Weights of a small transformer language model.
Size: 15 layers, 7 heads of 64.
Architecture: learned positions, tied embeddings.
Training: a variant of Muon for these matrices, 6183 steps.
MLP neurons of a small language model. Each row is named by its layer, matrix (up: input weights) and neuron, and shows model dimensions 181-276. Each number is 128 + 24 x the weight over its row's rms, rounded and kept within 0 to 255.
A block is one neuron, or neurons of one layer that tend to fire together. Before each block is what it responds to, as a language model described it from the Wikipedia text at the highest values.

Abstract head nouns. Abstract or action nouns, often nominalizations, right after "the" and before "of", such as control, acquisition, reduction, presence; also "History" section headings.
L10.up438 [147 108  89 129 185 113 141 162 144 160 126 113 121 114 116  83 129 128 147 132 130 127 158 118 145  90  83 126 135 129 124 156 189 135 153 155 137 120 133 136 128 156 120 110 121 180 112 145 141 104 129 122 135 149 169 116 156 156  94 142 123 106 145 124 127 149 136 150 150 149 122  70  99 110 158 137 196 105 143 103 114 135 136 164 151 137 185  68 137 141 122  98 113 116  82 104]
L10.up567 [174 139 109 134 204 138 108 112 104 119 136 119 160 122 159  99 152 152 123 132 157 113 114 130 136  94 156 154 154 118 138 159 114 115 136 145 161 135 119 119 107 127 109 137 152 123 132 108 101 117 119 127 143 107 103 170 106 122 114  90 122 136 135 127 151  99  68 144 124 169 129 131 134 108 123 128 135 121 151 125 163 178 116  86 154  89 173 129 134 194 153  91 113  98 139 148]

Phrase-head completions. Word pieces that finish a word or noun phrase: stems after "re" (reissue, relegated), plural heads after modifier nouns (engine changes, occupation duties), participles after was/were.
L2.up184 [147 156 157 103 154 126 139 152 149 140  93 121  98 141 116 117 119 135 150 152 142 130 106  96 147  84 113 130 167 104 168  89 117  95 148 137 147 111 117 119 121 156 180 135 130 133 126 112  91 116 134  81 125 161 182 136 145 143 170 115 136 147  95 127 118  88 150 139 118 125  98 128 131 162 155 121 148 154 135 128 144 166 149  89 129 128 138 142 166 161 164 131 135 137 116 127]
L2.up472 [128 112 128 188 112 103 151 143  91 149 130 124 121 123 160 142 111 143 105 167 131 111 127 123 152 145 136 142 106 156 141 116 125  76 148 136 143 100 112 139 149 127 143  88 101 118 174  92 167  95 158 105 110 121 160 145 157 122 129 129 190 111 149 138 155 116 137  94 130  99 143 108 128 123  75 112 111 131 135 125 147 155 126 157 131 114 129  87  82 116 137 136 134 158 131 105]
L2.up554 [107 119 133 127 152  94 151 115 122 100 114  76 168 133 100 136 164 143 158 148 131 101 138 154 157 111 139 106 167 111 114  94 152 142 144 146 158 100 163  85 136 109 145 112 128 104  90  87 112 168 116 146  92 110 183 153 144 141 144 116 169 119 127 136 141 101  94 158 131 101 107  83 132 115 156 140  97 137 133  86 133 172 140 101 178 141 132 154 117 100 171 135 165 157 156 155]
L2.up927 [144 113 114 105 152 171 127 122 103 119 147 136 131 132 133 170 115 152 133 127 106 118 140 130 180 105 105 165 137 164 101 133  94  74 117 149 206 111 106  97 133 156 120  92 151 128 126 118 126 146  81 116  97 117 138 145 132 135 169  84 140  71 108 142  90 119 129 124 153 137 120 140  77 113  95 152  88 141 159  74 105 128 109 158 152 145 118 145 124  62 108 113 166 132 118 102]
L2.up1031 [134 109  97 120 153 119 122 156 153 102 152 144 185 137 150 104 133 136 161 110 142 122 133 121 129 134 114  99 146 107 136 126 137 147 144 128 118 100 152 138 124 120 155 103  92 140 125 125  97 111 152 156 124 103 158 120 164 136 108 138 109 151 134 155 143 110 136 113 165 143 100 124  83 142 168 129 166 124 131 123 110 127 141 121 123 200 143 123  84 119 145 131 153 144 121  96]
L2.up1472 [149 151 118  94 154 133 123 176 143 115 124 119 116 125 108  97 165 153 164 127 147  73 115 131 133  81 124 169 133 131 120 110 156 131  94 128 161 113 138 143 160  94 158 136 159 176 147  84 153 140 134  98 144  98 124  93 142 163 137 132 124 143 111 138 120 163 130 122 129 107 107 135 136 143 128 118 114 161 122 121 106 112 135 117 149 124 135 161 159 130 119 127 104 132 136 113]
L2.up1574 [149  91 170 101 156 100 141 146 150 106 119 140 145 128 141 115 104 147 146 124 116 146 146 142 108 120 158  93 115 109 148 104 120 180 135 136 158 113 127 134 111 115 168 178 150 133 157 123 132 105 151  91 134 130 148 162 104 152 129 132 124 145 125 158 142 133  84 117 140  86 151 102 168 173  69 145 117 157  81 113 138 126 101 157 121 143 137 123 134 142 127 166 103 137  83 100]
L2.up1592 [122  93 119 136 148 161 148 140 127 126 127 118 114 114 117  86 189 136 126 156 106  97 112 114 169 124 142  98 138 123 149 136 137 118 129 112 170  88 181 157 146  97 115 130 119 118 136 132 113 132 139 103 134  93 164 117 165 120 181 109 132 113 128  82 139 167 148  52 130 136 157 124 148 133 117 139 134 165 140 129 105 151 139 115 101 147 143 131 145 107 145 173 109 104 159 102]

Negation, plurals, table names. Mainly not after did, do or does, plural noun endings such as spectators and districts, and first-name pieces starting table cells.
L10.up505 [104 117 121 127 134  95 131 108 125  90 164 125 105  91 142  68 133 159 110 159 100 125 120 143 147 105 111 130 153  94 122 123 139 130 131 116 111 111 149 109 112 135 157 107 116 154  99  99 141  96 171 134 114 182 115 119 107 175 114 120 113 163 134 113 115 177 143 103  97 103 154 105  79  99 132 168 107 139 107 143 117 134 131 161 118  89 144 129 117 100 120 140 125 128 179 158]
L10.up1230 [ 93 169 124 126 162 136 123 133 134  89 137 188 109 113 109 158 129 108 114 107 108 124 136 161 196 125 104  81 150  89 141 120 163 115 115 119 120 114 162 131 116 113 110 127  95 138 136 119 138 130 131 110 154 159 169 150 148 143 122 169 125 103 123 129 120 121 116 155 105 144 163  81 138 102 143 130 129 110 136 104 108 132  91 166 132 122 131  99 155 161 114 162 117 137  87 152]

Plural noun suffix. Plural endings on nouns, mostly a separate -s or -es piece (factor-s, petition-s, gate-s), plus whole plural words like games, elections.
L5.up180 [142 146  77 128 129  76 130 166 134 139  67 158 113 135 140 110  96 111 127 158 172  88 145 156 103 108  98 126  96 153 146 114  99 128 169 160  81 146 157 170 102 175 106 123 123  85 115  86 127 120 138 118  72 105 143 125  90 132 146 134 127 126 103 119 140 147  95 138 129 111  98 107 140 150 128 147 125 148 131 135 110  86 144 122 117 139 108 120  93 116 141 146 141 134 117 135]
L5.up417 [110 135 104 164 167 114  77  86 157 151 120 136 148 121 140 126 130 114 123 124 152 120 140 137 180 147 153 118 164 119 136 104 128 124 169 116  92 125 159 102  88 165 138 146 122 130 118 116 122 125 145 137 117 126 167 115 116 124 171 105 148  89 137 121 186 120 110 140  99 106 143 141 149 147 162 173 129 123 151 104 127 112  73 173 169 145 148  49 158 112 128 161 142 113 112 152]
L5.up733 [136 142 110 133 117  92 102 139 143 129 171 106 136 142 151 107 117 147 187 135 114 119 102 105 103 110 124 113 129 150 129 128 115 121 161 121 107  97 125 122 139 139 166 114 131  79 128 152 151 107 135 112 145 144  90 185 110 169 145  98 104 113 172 138 118 111  87 155 107  85 140 132  93 164 147 171 156 143 146 113 100 113 116 162  98 138 113 154 119 166 115 200 126 147 108 163]
L5.up1672 [121  91 127 128 136 127 143 166 116 140 138  96  88 141  97 134 136 172 150 159 141 129 130 132 118 134 142 115 101 149 142  93 131  83 137 127 103 106  99 129 118 158 148 170  95  87 110  81 145 117 159 141 179 113 145 166  86 145 149 104 126  84 189  90 110 108  81 126  83 111  85 131 113 130 172 126  96 112 131 160 115 100 147 149 159 149 133 136 164 123 139 171 176 150 104 128]

Predicate start after subject. The first word after a subject starts the predicate, often an adverb like also, later, eventually, or a verb like worked, went.
L5.up83 [143  97 163  93 138 154 164 124 127 147 139 101 133 117 167 133 113 145 135 172 100 177 157 138 110 154  77 130 110 153 134 141 116 122  88 111 143 104 125 130 139 128  93 134 141  90 132  78  99 150 112 120 148 138 106  69  90 120 128 123 183 121 144 171  99 106 140 128 165 102 166 116 106 138  80 138 155 102  87  87 141 132 172 119 103 131 117 159 148 143 111 143 126 109 100  87]
L5.up93 [142 134 103 125 136 124 110 137  98 146 138 152 107  79 146 148 108 141 182 123  81  91 128 118 134  90 121 127 177 107 135 113  93 107  99 131 164 150 116 116 130  91 141 119 124 162  88 114 172  82 130 141 124 115 177 110 130 120  98 138 150 112 127 148 100 145 136 181  92 135 167 141 139 112 135 118 142 138 135  81 137 139 143 118 100 142  93 128 125 130 151 115 106 150 124 100]
L5.up599 [159 124 126 131 114 110 111 135 114 117 114  97 149 121  90 108 118 153 129 126 180 100  93 100 113 144 165 125 106 162 120 114 113 151 136 109 133 121 126 117 185 171 115 111 114 146 116  96 121 125 154 102 164 124 142  90  76 100 145 125 120 117 109 116 172  85  88 164 108  80 139  77 109 124 120 162 129 154 107 125 128 131 180  95 102 102 133  94 156 118 184 129 130 110 149 183]
L5.up866 [144 193 104 115 141 151 120 166 126 120 121 147 133 145  95 116 152 141 127 131 127 168 151 112 127 106 110 163 110 142 164 120  88 173  95 107 124 109 123 101 140 129 128 138 138 168 119 147  66 119 126 109 135 108 122 128 105 116 124 119 147 125 110 129 127 111 170  77 161 108 125 108 102 185 119 114 135 170 101 107 115 195  96 104  92 135 105 115 131 181 123 132 126 128 145 165]